Weights of a small GPT-style language model, trained from scratch on English Wikipedia: 6 heads of 128.
MLP neurons of a small language model. Each row is named by its layer, matrix (up: input weights) and neuron, and shows model dimensions 240-367. Each number is 128 + 32 x the weight over its row's rms, rounded and kept within 0 to 255. Numbers have three digits each.
After each neuron's rows, "fires on" lists the tokens most often at its 100 highest values on Wikipedia text that the model never trained on. A number after a token or word is its count.

L4.up1911:086162110072110162136172107123110061158109093142185140172117149124134142107131138158062119116156109124170085110129104121106168125168155143154084160162111108117137121132142132123156086144152121070184105082146111186087107134154154106131113103155138111171112115174156158084161166104143082176140143101110146200170111144137110125087115166091128077119116084075100135078127106124147161117121
fires on: " of" 40, " to" 7, ":" 6, " by" 5, " including" 4, " are" 4

L4.up837:168160126146086127195130130107167110088158147087082098125137100166083108140128156195156112080138141145088139117150116137136106093035097104084154109104167143119129167166124075085129037053148093141138096126111093145097097096113167148146134189115145099143084127149091072096096048113130119098121097123182110138168092074162164155115100116128120064183126080107136069119080047125158118080182
fires on: "-" 22, " and" 18, " time" 8, " not" 6, ";" 4, "." 4

L4.up192:112104110097088124102108141150167133069078127151075170145107111186142091137123181180138172120150085107133120104171140155120183134089106135089122114132100156097130104138121191137109146101106166117149064137138099101138137167151168191178141171142132099180179127159067139124158139079122183072134130124089092210150111087151073116144145143140109121135168089166127093139129139083169078071138
fires on: "." 44, " of" 30, "-" 10

L4.up3250:125122089101140094126157147139134157119098130072116148162174156151124125168083151161146178137101105090142166137127109141118155118183096191099148117102083120109130178193114127076084075169080062132160140115143159220091158088148094148069085133151131128122144133182121178093138098215131094149123112147205147153151084164086087141118121170078169087103112188079100143129146130154166116117113
fires on: "," 46, ";" 14, " (" 9, " of" 8, "-" 6, ":" 4

L4.up3346:136143117164137165093212167140172154081134112091116173093201174095147158067138084155145143058131111143128149020131116086109140137086180086109126120129131164083119088157170143126155152071126089104110181096144117076041125111103111129090099108151118187115173087174180143110094151080112123102095123074093126109137180131173205147152129089105091107180170144106137165145156129096152062110115
fires on: "-" 25, "'" 15, " that" 7, " of" 7, " such" 6

L4.up2151:146178099102147097145140146135115170081099151133122143148159132156127137124131178133164072167128077165098140123071203135131157157148131133105109129119149124101166134189130107097108096158124144121161101142131117129116130112113114112076144093060171119127148116137111139110153159140132144183108143127145158132103117149113119080129151142196099072127187150167104167089210121101150112113072
fires on: " and" 36, " in" 6, " |" 5, " st" 4, " with" 4, " 2" 4

L4.up3206:138123227174133206119143176098099157104093096128143144145113089158151158058096115099111138116142081133143121176159077151160183055098094076133182106112104136074111150158170147135093105091147177151155132138123148120100182145137152107158153122123208151121101138151105142104090118095155117149100146137126150099158073188108112130134112132114141090087117122148113162110152140089173122130097
fires on: " the" 59, " its" 11, "-" 9, "'s" 4

L4.up3372:113083120151155147199101131153163121160135105107126077082135105173108161073133161095085095134163153135117152146215074138165177141105110083144171145060087078223124119131153106118167125137173146139130072088145154126083089098083129142122106151121177127143090061064083126147135132155110106115093134104101058120182135126159103085106113148161142050183093097152096108166173169164091096119096
fires on: " of" 51, "ing" 7, " in" 6

L4.up1626:115141173185092148093169125167075131091180117146145051162113123097099105137086152123128100111144075120094097147111163125150104102142091173143089047166140224146146135139182170094107117137135184128153154128177089141064087124159091184123170163161159077163129156067131113110145109151151130145113080133107128127129136135152078161155171210129137171142153145107133181113143138105156117126137
fires on: " to" 43, "," 15, " for" 10, " of" 10, " at" 6

L4.up3393:147118193127095115209123135120136142106154094107172089116114112100084117140106117122144146079146125182144101153135122095079135100104119172153109154087188160148077164085188129113120114088093110177114146144163137139156125115134082171128110151074103173143153120120123151145153126130108142183071174100162122096114172181052107123133082115095133116124160103117086188128090139144124149149114
fires on: " |" 31, "-" 27, "ol" 4

L4.up1209:141180136068152079083137146155113175080066121070117150103147099152146152125162068101130151161101083131104106127156090145147147178146083187137125090070067136135166089147082067112086175107149090094092096131091123101090097136142143137131126109147128149124147099148112172086170132141067118120115175131125103142140119146125150097113179083111162175142152126146151109175134113079123081121110
fires on: " and" 42, " by" 11, " of" 10, " to" 10, "n" 6, " which" 6

L4.up914:099150188085141094121103123078178187118106170107089087108132091111173088152142104122122148158121188121201221135131101169182153189160082137170103145168149154148116112105148147130056127112139142099136116143130132115107159166162098099170114077140125082137130140151181170119167122132107178143125141098122142086125119124143215138128138092136091098116172151149054089065124156062084176147143
fires on: " and" 19, " or" 11, "." 9, " by" 9, "″" 8, " place" 7

L4.up2387:224102136147118127173094186012221185126165089135116131109152086128082156114176166104126095132162122159128173149165155188140202149065134105132170094141155122123119150138116143108139123134127226164075132197145122197117111087130110142102136114110121098135128113102145135147128084157129117166131105096127103154119114098115120111118189110194106157162156140108127110122164115112126166088092
fires on: "," 18, "-" 12, " and" 11, " with" 8, " for" 7, " as" 6

L4.up1014:144152194115172101180114154163126081116151116087088182102110104183081044157185108098170117085142169138146100145092132161113130220068125210180132177124172160082187118134127127138085096117173144188158163157138091128116121147146119153103175155064120101162050071127096135109179133197105144065097159104111101140104101138148111114156099135147131126143140167127127134141142097121116108111106
fires on: "," 52, " January" 9, "." 9, " June" 6, " December" 5

L4.up1749:116149203128123086105139139047131111030091122149158123147188094101127133128138100102125154118121125133179126145123122150119137066102118072154135178134091150145108122117113147132131185066100135107147146135146145114174101167093119168172189102144080106170117156125165203045132151093086101136126190176166114158119101106158121114092128119162120120075090159148129104074124099062195106109123
fires on: " and" 46, " m" 14, "m" 4

L4.up1279:170085093150128100092155143110146179110128059092093121151117140100139158107129146136120108130097172158146097155118123157168122166129130195107159125090147191139141097107136091126111111109151118194166121173143120141114127105127103227121134124111087095165117146119106128133115159134160184129108173135159176160113110134146116134077098103221132090228111206098125122108146179085104095108139
fires on: " to" 23, " for" 8, " of" 8, "t" 5, " that" 4, " at" 4

L4.up3105:091119100118117064135208161130120112199118160068106145087110162119146177200155129140124121152121104158144083137116195157116113106174096149183175101102128171115171102073106122140142178176164146135160182138101082124083078130079089131075106193070115091104142082130127101145116075135113110124111159062073110136109115144143099155087073136110090140152129092127140092137091126193135153112127
fires on: " was" 45, "," 9, " is" 5, " one" 4

L4.up2733:165161101154112127121177105134185143112116153108124136149078098133149123135166123101162160142125130131190136119149106123175152131095168118176112152120119113101166098154106162127059090139158134088151123161119138168174117106165104186106130105179157119123124076079093148137124083162124130173118124077127106122131146112102088118113134046097165128124120142186072142095121127079143174110072
fires on: " E" 40, " (" 8, " \"" 6, " |" 6

L4.up502:187134175218150094112115117149096141029108154095126145146086131125199133128168180149109182135147092133118146200117107116159139140118139126104132102102130122098122106046151179134164111106155130099125108077091089124091109127129112191124106124115141135101104155204125177063139122122180141163153104161108087121167153118071083159167154104091151055125099130073107088154098103131131108125100
fires on: " to" 34, " from" 16, "." 16, " into" 9, "," 6

L4.up895:123112113074151120149127131134162128187114117134090111176101129144164199125080082136133118083170175096134136165109124121136108135143097120100184140101028124096195139122114108109100062127095124093107151066168143140112104123121159080112109184141183052118142132150109163158087120148127156143105154121192124074095113171140159157133138134172156140127159096191133141130181201114109059075090
fires on: "-" 35, "–" 10, " of" 6, " Two" 6, " on" 6, "ar" 5

L4.up2182:177140145132117107133155100082101154128068161167062094149159095120100154138139149134113073078191180102119126127146131155153115161148181131142102070110170116104172168213111088133154185166198144163096171086184114136137156140143174210107171147134116127111046158166108066100115082098116140105116104102106085159128108075094141087099093103173096115134140137073128127099140064160182102094102
fires on: "," 20, " (" 14, " and" 13, "z" 8, " 1" 6

L4.up3798:081114120179100156164120129097192147112084159123149181129131153161121181129165132054132097115132132134092149177172114114127070137144107090095146123093147155144141132133148135104094150157149123132152154153137180099137098103118144114109164126124143157125148184122181132157101129138107110145102186071130131132121118085103140119093106161075117134101204134113136166138188195118126096178054
fires on: "," 21, " which" 12, " in" 9, " who" 8, " (" 6

L4.up554:093132082177116136154175113096085117107141120151108157154176066159094162141093095123161158083169098122152147123082091099153158101128119190189170137084124186105120155137127118091161174135116180163117164133136122157140164118150154137140111158184117135131142128128142155134167173092101123154130100095166146153147179160126158105154092101090153129142177105161143112152113128187124143103054
fires on: "-" 53, "od" 11, "d" 4

L4.up1606:159084115113129117133078110095127209137153087116116117108101130171105173146120150074165128124132135152096149189143113106103103142104133065139097124128093100074144120117116147117115081161124156148136055140092112141075149103113158109068077164121153150098156098144086098154126082127092088127112134130141090110118151194071140111101122123133168170145134159121147161118109140109133176109151
fires on: " in" 43, "," 32, "\"," 4

L4.up3815:166100109138107085159108189121143110070159104151163141135119063120117099136137088106111128066188143139099144138103136171125105115121125105197102063149115144098103155124181145126133128166139152145081071093130121159122189142112112109175120110124133109098073143143107157124100147090150131156112160162104116138088139193148137101172099136203091102091124079145153163114129174077097147061121
fires on: " Y" 39, " j" 19, " X" 13, " n" 11, " y" 7, "Y" 6

L4.up1228:161167123104061156170120169123144126133153151156091144090119155133115163116127179169107072098094131148128125194139149137191097123163144084134132194165154127128139200118142099153144071105157131113115143119090147152105056123124123151096159141184117201149116111162079122089111123172157158164127149145143127118191112168077126117117160171122135101229083116145166122137093144164170130122093
fires on: " and" 30, " in" 9, "|" 8, " who" 7, " to" 7, "," 6

L4.up1751:116110168151122156125120123128182143138130130159159108180177122166140093146128155139073111122147112128153062138173146119146183129095152158070103136124216111085119099143087128108128140135137158127086162128149167100152134141120167133120144160072069088105180152167094140160129134144121084099114118178121113101213145153100183145154090088166086157151098061106132164077083131102103134139155
fires on: "ak" 14, "r" 12, "ag" 8, "rab" 6, "ran" 6, "uk" 5

L4.up3793:139085106102104114146166149139121095122187124147123101156149155138153125146116136133117088140110122103115179115141186135147179145131116128132126132116113084129093113172108150131165094162137122159183113091134170147088157086135161100105089110111124132164101166145119181135097092107171106147145117095144083155185145084135108134138133148119163156109142157102128158125132157100163207151127
fires on: "," 83, " this" 4

L4.up1291:076090168099095089137135136123085151094202083159173141170130167145150108080137154143138142092119179182167135130135086154119124151147107158090152148143091113133147161088138132155130091169178154134111159135113078113101149133167215156129224147108141119158105109115137149114173104167151100094145150141162113160157138190131096127100142108230159140102089102186076114106093104121201158134139
fires on: " |" 31, "===" 17, "==" 9, ";" 5, " and" 4

L4.up2170:164138070121143120125132178163151119150128116147081160166150169180122166156095087099116183070135138107162108139161174157179117108118105153148117124152226142116155104047097116156115142119158138140146135127073115098131139149126172116113114103060149091088136147145098127123127152072171097156098154161129140091125129125176092106105146144153158147118135164030089076158135114174155129137164
fires on: "," 39, " to" 17, " of" 6, " with" 5, " for" 4

L4.up2236:128127125119144094130131119149090128119098115169170135164119114081155130129140092103143133098117109134105153086173148134136211159086132157108080121084146108129173064179215067138114143189112175089087138157103076130127216117067120116166093156130119122179137170078081099075115135141091106164091121177134117138161146130084135111080137152192184182110136130207186078143106070144095131166066
fires on: " P" 30, " p" 25, " of" 4

L4.up1640:120080157139112133167089200082089066101123130075089099135151143126083137098178072149129078146173173095203093157164109132084131135133124137106123158135124152148130141147113119100151169108107198174164127131161140129137103059136187164133157144154110156124180121151172146121117146112136098131093166079152138138133139131128128152122141187087164156096163108091124089112139142122106127139128
fires on: " -" 55, "-" 27, "per" 4

L4.up3261:145117106083133103119108187146147090215156111120167182171148145177116166100151158147098108115143123151154158087092130175149143098175088192123135134166097115127115147142105156158130134158132084085168127095150166107070122112169166123104136159107158159111100173096160090104111124100118104136178116158151149130091085152149191102116062186141106108141086100116151111151107170130159077201122
fires on: " J" 68, " of" 7, " Joseph" 7

L4.up3168:170099156115056100135204161156136164121119119183124124145185194129149184026172147144170116120170135156099149112151058147107119102114118201113128132150203095116090141141113131156113117176096132133134134157138119055157107119095120163116164130114108068085121136126105129117086159079074150093103183106092104129158100115130179157136130120130088131105154132192120106156055114144160107135160
fires on: "==" 51, "===" 20

L4.up2933:149127126111132135143142108122182115113197160152073139110122105089147172137098136150093153187128119188125123146111146161136138125159074177154130113116134106137159138160150137123083119164120071111193054096142193138127146167086104106136130122106118148179132091208141176080154081144119125093121142155122098094111150147140155172158117108057118177150179110133192064079171144103159136136126
fires on: "iv" 22, "g" 10, "it" 8, "m" 6, "iz" 4, "r" 4

L4.up488:122137116125112131157154156117129064124146105095152068139127094074134100070182077119163093106125081159153164130121086184108156188124097121098108078112221145134088111142100131103121145119117128187135108130133150059176136099098112152081126158154116114157109095117093117107144158114080123090073103104163148148113125084081064162045067120116104150109158167206153135083103120114171146128114
fires on: "-" 31, "al" 13, " 7" 9, " \"" 5

L4.up187:167078101155051128165137139128152168141119118148157169049124150130115090132179120108095136108121070139077137174172143126081214094087133104167149162109163157181137108136151136052153123135182150142101103085124097171147147121180132084165166151105152120122119161137119154061025106108128136141099127128119109155133097195167121082200216141117142171109156191077113123091097155151124162143144
fires on: "," 31, " in" 19, " was" 10, " as" 6, "In" 4

L4.up1937:150142138118137114197151143096091174136152124101124108137121138079150184157112075168084132169141103107114156224118110129168108115170054095131132136084131197168171158135155103171158203187175126159109090165144135157119137103146158084131162109084142177126134147158086176112138108111074134119132122137137057123120127142125147082099164124148130115143146139101127056058182147096124124114154
fires on: " to" 25, "ch" 6, " is" 6, "al" 5, " Is" 5, "ly" 4

L4.up3344:149122123140082115111168179130129102119165125164091144065136104176070136179135135108126109131183163138057159108150111161095094148056229100166119085081100081085097115121061156074180102149122126120089053126088154132108155129150076109134084131132136094067105090177154108160096164132137137160133125174126125157160130102078177165111115149094141211171106144171145146123142131123156135145105
fires on: "," 31, " was" 11, "'s" 9, "n" 4

L4.up1327:159109114107148123150164103069146115142146116140101117129158116090155169162105146147065163104160102164132074142157088109118105138151167168097137160135100185107112121185116167082114100141059128102106155138165101161051123118072100139087150135165134134121140162166105182081112109133154123076142135065152126083068098135160139103136099180141147167190133151125157091140155076115141117156084
fires on: "-" 27, " that" 17, " on" 10, " |" 9, "\n" 7, ":" 4

L4.up3086:094131174065113147108165141120142088101168127141118126116068084145095098125155132165139138108128106106124124150066128159144138166112171136106148158125188168168084102157149129099092158106181135073114123097156149120098107104184157051141161113137098054115126115151111101129061122125078137176057107123160112102189134207124186116145085101148112100141117163131134050114026139090167083124115
fires on: "-" 34, "l" 8, "ru" 6, "b" 5, "res" 4

L4.up3180:096105123162159147092156133156161112120164124126126145138162122159111114129164123130127136126134085166113156142151094128175086117145149110134136131170115158122114187200123141143061152110091188131168074086156087062123126095101152164068162073179132114123094152152160151095139112151131109164123099164066042128058142094069133181166166172129119125124156140123111121122172147090149142089097
fires on: " on" 17, " in" 16, " under" 15, " for" 12, " at" 12, "/" 8

L4.up1789:102136177126113134104083122048109134080151136147122131185122134148128193186132149109174187200179186138121124166111131125145092134093197130202155171107133180141100131139156147135189175112142138123053111166146138154124113135118165093120101115112147096106088107080110140079054138142137146167131157133113163181148160129065201096141123106122104147159167154151164113111087161096099090137191
fires on: " r" 33, "r" 8, " Is" 5, "ly" 5, " R" 4

L4.up3169:169200125099168124107144145150147132123096087101057124138129059132072125115102114104122140169165075134139127120058153166152168122162129082179088153072167193157137141115106160087165145153138118160078125117141129135158139142188133107097081080068106107136179131196168163082165141151110142160104102149170112074138112142125168103132133095197143149046113129089191133129105147153120175121134
fires on: "-" 47, " War" 5, "CA" 4

L4.up1962:159205062135132153122132115178116130131086100166196071195146071108134141105208161166102102169113160118100092150111132112089159161143165141037147108102144156128159097096152121129125129157147094146122116143121149140150147157152098138117139142147079112118141133130186085130095156114097160133108120168109142137155152139187106073080130155084133099080162080243132139190114118128098149123101
fires on: " |" 64, " of" 7, "ug" 4

L4.up1306:142128167163131075173215106176142178137156138066089143180120126113124048137148102107129161095114136204075146124163093102154171120172176094166133115141167099140134118089126213151153067180190094136177131162058174155161158108077124144208130150124144154143132165139158141163140139165084112149073166103116182124103118111161198118168093084178109130103124083101073119144157062142079160154097
fires on: " |" 36, ";" 25, " (" 4, "ie" 4

L4.up1275:165120152206071159174085142098088140154103149176132181150137123125096093151213131151150131157205094095176170137096179135127174129162157181180188181108154158125184171117129153106189156118155187138145135149117108163156116144175068245154136065108163092121141155165118145169092157091144156083065172115130124097138133138060117146073132174116120141086173140074082139131079107147110079173133
fires on: " D" 50, " in" 10, "," 6, " for" 4

L4.up1718:159165182184128096096064092166149128098156122124116147064094143053117114124120177142107136171144096111135148067119098118088162107066079104105163121098124056104138120151178115150161173085144131118123151149128156136122174139047122146128112091158131112136131139146064137149130141068101125106120134150116108142135168144125156148178171123171122091136087104070114147093130161134152153118132
fires on: " |" 36, "," 25, ";" 8, "." 5

L4.up2881:176152096157180128112125149190134123122108110131153143114109124135091127193182132043129148095123101160175099126086126184106159087157151128205153095154152097089108103174127168197089122162155166149080166141141125117128162170153109144106110195153133109106137152210134177075187116100108161109147145149070099168127099121134103112118158095144071146160128138149168116130114041114113202131114
fires on: " and" 24, "," 22, " by" 10, " of" 5

L4.up1709:155103175088174146120106166150110140106126059160138187107175125136209177103157200128071120136175074088110122142161152159145101130194160162121082199151110117113120119146115087151056086084137160123094094118118117074166104117132108154109126102153116094106147127165134206114146160100109130129157121095070102117150181146156097062128124139100136120162141105098113101177200144091078149128167
fires on: " |" 29, " in" 9, " his" 6, ":" 6

L4.up2499:179165130102149164086148179099158134101111133144100065139187053180148075138070136080149158124117165123111105082135125104099123140157132135114131160097204144106119135107132127166097117096134154119076122177091179120092066133155106161092166142146095138149091060061116091147153115095162107165128172134147093099189108099160102124155140132121087162045103171131091150100144114152103115194139
fires on: " to" 19, " and" 13, " for" 12, "ing" 8, " a" 4, " of" 4

L4.up1362:119182107117154069094169099083131156093107112121167106107157165150102148142150081145168118143122149192143142127121074159095226113069092131127132089119144159169110106081177111186175170125109146145157128176128139097097173082121180167091104114112138145162143132161111173143138110112092156110137059149097121110142153153119157153166118105152146102160122091149116138082092141129137170105177
fires on: "," 37, "." 19, "O" 8, ")" 4, ")," 4

L4.up1218:151092108078104138169088114153136093111116123072188125129160141182136118097141114077120055143141088133156138134168143148089119146111137161140127109124143181123154103137134120127129075146160154136144115111139130132127135094083116134146068156131147110133129129168152167150114095142133113175169169100142139106127105127115110097095119139125125065125144162102108150107182089124122149052131
fires on: "," 38, " album" 13, " band" 4, " was" 4

L4.up2102:190116081096086119188109077094175112084146029117117127143146143075095127156149142181147108119070036172118129112102065165087150104131175097149079141202142112087180145169162167186130127124161137105133134095119078155129100138176145125043167135119095055150151100172086135155127088114169089136194101122126112089125151134103106181119120146161074187125156113156141150137103087139135154209144
fires on: "-" 44, "end" 10, "í" 7, "N" 5, "E" 4

L4.up377:123078099057092157150123119101122078137131086159157081117122162156119143098139122071134122112139107148132144081171157067101164147138110113102137139069119130098122107126144115158116126145124069159139144074129074108119112108124161083120101134122125071163132134125145170115159069162197124089144155114091099154143124108071124072150146140135148101084157145142196173140140154140162203121086
fires on: "," 52, " |" 7, "\"," 5

L4.up2941:126152112154197135152120197191112087173097089141153123133145088130163107156106093152078156104160138128166118136165155105135152159184171129095151211147076145134132157116099189121101095174106107163131046133144080158164104094141127119099157090111136118178131136140147079049158141062130072106112104165110186120181134100110139138126071154105174106165172148133129148135187126101143117157065
fires on: "." 45, "," 10, " and" 5, " record" 4, "ri" 4

L4.up788:093132133133063109146073072166093177093147150160106138081179158083123120102099136148103079129109218165162099147104120116111104213109110079184176186153115105126106133084130125130141141078149148105091133141117137144097152210135078156157073098136125152133110131121158116132052126126184159138174128079100156052144085171139133100127088103138113161089122105118118132141135101085071152123100
fires on: " and" 36, " or" 10, " but" 4, " code" 4, " as" 4

L4.up737:167129138117142105150117115129126122109147161133107157125103111144106149151138109118100152114093173135175093160125124116086145185101135205169114169130137114116162119132165105187175172079099108105106112131156104124107114106120088157154113106118082079158083133168138096075174145117131135137114125135158152078126103153147106109165179153086128127065062162169189105140147113123127144139128
fires on: "." 49, "oc" 6, "a" 4

L4.up3736:139128131072107138146176127120102142158125112116125113178145143116096094134107147137092130116122177140081151129061137059127122068160168149088116093052166101049183130123151126180203091192166047136079141079097153118126150120144134178126100106152152153165143106115132093188131154175151110160118150103134174096139080157090063103119088133081084094115100163139117102059126166128144052125146
fires on: " and" 19, " of" 14, "end" 13, "-" 6, "un" 5

L4.up1100:163099149170096150112126174075088130068117166181142127137122110074075131151181113076138099155127122147139124065148095128098094120209123118193153147118153154101094140128145162129073139195122079105112104160107145174060120134177167070154050143106146167168167125126082095105094137095147132115115155127082118111141116168100085144140135118205092148145166135162119110149134133148122065155159
fires on: "," 28, " and" 18, " in" 11, " to" 7

L4.up3564:086217127111147071113134134094123116150120060130064191108157129197158128138143187129152126083154033123156122133108142150143098109170127135127128117113126159097152134091052130089110170149181109080104119118144111172122109093141176108110122191119075158144060116141143122133126109168177197094074153170097118193144126172138136128128139186046120168125089109113114152109158148113121168156135
fires on: "-" 34, "st" 9, "," 8, " |" 6, "P" 4, "K" 4

L4.up2109:143161157144130123141172139152123136098149097113150122141178155121138174143129149145161149157204142139111158165120085158126174120071105149113172049101083128108096132091108087130140166121054168124072135115156160136126080130136162140107150091097187145145105149119113140119094137107166098119103133164114116116097147161138167175178132115097183168174134113112116137133138135089145093169162
fires on: "." 43, " |" 6, "==" 6, "13" 4, " 100" 4

L4.up3309:134137103105166126111152177082095117123080099085115117184126089108136130190105116148135115115102114174116102153084155127111085121095154103111163134150075146109141050165149132160146146113102095181163159078171113155084154073087122162097161111127123114132132166160145101167124132190057097098139061113193098126124123129161083107119121120137136103147110130115140138147124166122186164182159
fires on: "==" 26, "===" 15, "-" 7, "====" 6, " of" 4

L4.up2344:076092079053153130148097146124147097122143138134116135114136127114118135190159170097164152093154114130100142162144084134095070151121135117133180194090137159062104113122166065072091143154148143161153156070148114125124116106177142134036130217071153097140107117094107129071163066103118079085086138056127162133171127173147118107135111229142131187084163116123126158184114136143048111073151
fires on: " in" 25, "," 18, " of" 7, "um" 5, " 4" 5, "ac" 4

L4.up1413:060090187157102128103178092100108121120122124155137152114115157177132127091091163120174091142132097184122100137133133170150108157133132092189075128166107103104190101188129088158072079130204164148064157117143139151136123167079093125099103128150122159144153129147112111118128096125122142113140140148100150169167125143114163140171152089137063108185134131116109078073071094076088149131118
fires on: "." 31, "year" 12, " years" 8, "′" 8

L4.up342:161095133122109112081129157104087106168072167163136128071124136130114123106154121098118126142131165146150121116107108191124174132144069110117120112179100196143160109065142132140112182171132179109138166157124101131148124142121083124184140093078199120110138119130116138138120165124120161138144160154104131150102121177099098168101121148178192110113161119095147105074092137058173103085152
fires on: " and" 37, "," 11, " its" 9, " his" 5

L4.up2319:128114120101096102158165156126140135138153139154094036142152112115117151164125159098145105141140160117118113091129118098177181163130094131067094188095110143104155090114136107100181158131089136133138076127135092112112226149143146139083090163111107125139070095167134120122165044132159107144100171176176114143141085085133132078141109133068206073064163134138149130148142135122115163021122
fires on: "," 92, ")," 4

L4.up936:115091146152034109156169167122120132093113167113138165150132132112142165156091197120076182070159089124143146151112123143089133151121073121110089094143161144087147107099186194149093186103117147144100098070082174122108137120194070123084114104103104068111110124149125152128105105156249172165149093136066044175183101153128126132160137136137152127089120135192194130125122053143154157092123
fires on: " |" 33, " Time" 11, " Votes" 10, " (" 6, " Pld" 4

L4.up1622:140107136144150102119097132135142106103152069140134093101098094157117144164100198106110079106109080107060125048108138101087113096092175094103117103156168128070136098053152123197095106134136098129135114106136158072162147127151173113084125138117137181117088136079133129132099128121072127134091158146123097118128180087091143076138105137138158093103154180080131113144072146162182145141064
fires on: " |" 32, "," 26, " 2021" 4

L4.up3152:146134134100077128075163145105151114145149077116126042123107159090068113119127114101123105132098136134167054151150159155130148128173128171214111132108113186102092065109175092114081147105142124122148111122107069149098122143138140150128124134068121073121134125155106152097125082088141163088105131033142119062166135225143157188163123111168106076144117111115097144162149141104127126105181
fires on: " l" 17, "-" 12, " Al" 11, " Col" 5, " P" 5, "ol" 5

L4.up128:114166099117098061134123196181167119141115128156109138140145172136119154136157099154111108163183089143167130126132107122133144102089110101155125079133127112174146110041103110178072088163120170152131158167139183069121081160156120143110138129102069174120128125172139144181150109127071147166105185129084112097123097101094099126098098143110174137078069156163119184153096149087091152134150
fires on: "," 51, "==" 10, " (" 6, "ed" 4

L4.up1226:066133138099104073136179112164154106163125115134136116126129056098197139104078123139174110147166012158122178103106114101125125082169083164140151100138083086105088105095167142085134144098188069162093184157065107180101149131147151144109138105101113146082074114099137112138134112147167110097116083083098177164146120177123150181169150152146132145166083083132112099111090109120123147144168
fires on: " years" 22, "end" 14, "ay" 6, " War" 5, "iet" 5

L4.up1123:179100120136147150120114129083165117114129135149112100120093081197093121152080075191155146127110127204161116117128137078111151108106161119089079095168130162198110108058102110094156121160133100142120135117123128146066123137119143154176130150111126076126095155118171137159116158122130182152138090144165114096186121106167081096082114119137130061111182082147148153078109116090095142118137
fires on: "." 38, ")" 7, "é" 4, "o" 4, "/" 4, "er" 4

L4.up114:156164154123119080118109138168070103114122096131180169189166145162137168163102130132143111136104135120094159129143116142065169074112183130089058138149096112120080172095125157090076097154101098095093097099131103155154104111098172146156135109114111169194108146103159118040062100153143124102118101146174093210165092101156133096123158165125121057131130146111098156064095108133164192182093
fires on: " |" 57, " " 22, "." 6, "," 4

L4.up2334:203180128089127113140117162172140136149141086087100126131098178150113124186117119119143114207095118128058123133213146073089135118158136140151105106160090071109105089170189218153086131147151139161176122147097161156076110120137154107114139104081144176136099122157160132119177122104104122184203166132196142155122155108111122130120092158104128085100128137075106128187125108139167097064150
fires on: " K" 28, " H" 21, " (" 15, " D" 10, " rece" 4

L4.up2820:149123156171140137147246117117095079136098128134154139134079145151138143116138146156024235100075110117177141190071158090137170127130093141087158139133105139102107147148131147108137120144151102095143100104130153154148121178125064121113203157167157129135127119095178142193129144100155157048077144093074154134141136103117181149170097181163119120086097128185097149132145091101159077174098
fires on: "." 27, " of" 20, " the" 10, "'s" 4, " H" 4, " B" 4

L4.up3246:134095089118110130155121163140136152154086201104085113131140162132158139200059181157149116153114109143106197150133119148105138154137149124148118094176075126181126121166103160127120162061052142133132137159096090189111140120143099152135071185096148160108158099092109154115108143216091110130149136127203107106143166089125102171081084138080114082131187099041111189187164166177086099091184
fires on: "," 33, " was" 7, " is" 7, " are" 5

L4.up482:156102090111150152200120082144116187122116094157128128131090122110141118147077157130195095150131173192186119100216107144109114155138170156145124125176124114073104127134159092108139129132123142112143100119114134168081136090113092125132163149173119114104160104150051098095097142184119130090158122114087144197161095158151137112177111138157081088197103111154156088113070099159106130084083
fires on: " of" 35, " rel" 9, " from" 7

L4.up1454:091098091148115181159117152087162147162178107116131059110157181130166189096157130092110113154135179141098167142122112100196110111073126126142174151121096118179171116121099151144140161124081139155134104070143146128158089126122159100155148126137133160125113121041178122130117085115152125148119108123114079111134101164109068136136147118146086156147111131068187150128088134179099174163070
fires on: " the" 17, " of" 10, ":" 7, " from" 6, "2" 6, "f" 6

L4.up1182:191120153131153097111147120073082118137090111069126144144082133145130107085155117135106113125151108139123119087092149158101059136087162173082070162168183091131189189108115089154184126136122093137100108187168138098067106151242076185084097157115121141127104127121130104106119129118169095120133107148109086128116138157068162153140154138080217162107052119103117060101190059082061100129161
fires on: "." 37, " and" 36, " &" 9, " the" 8, "," 5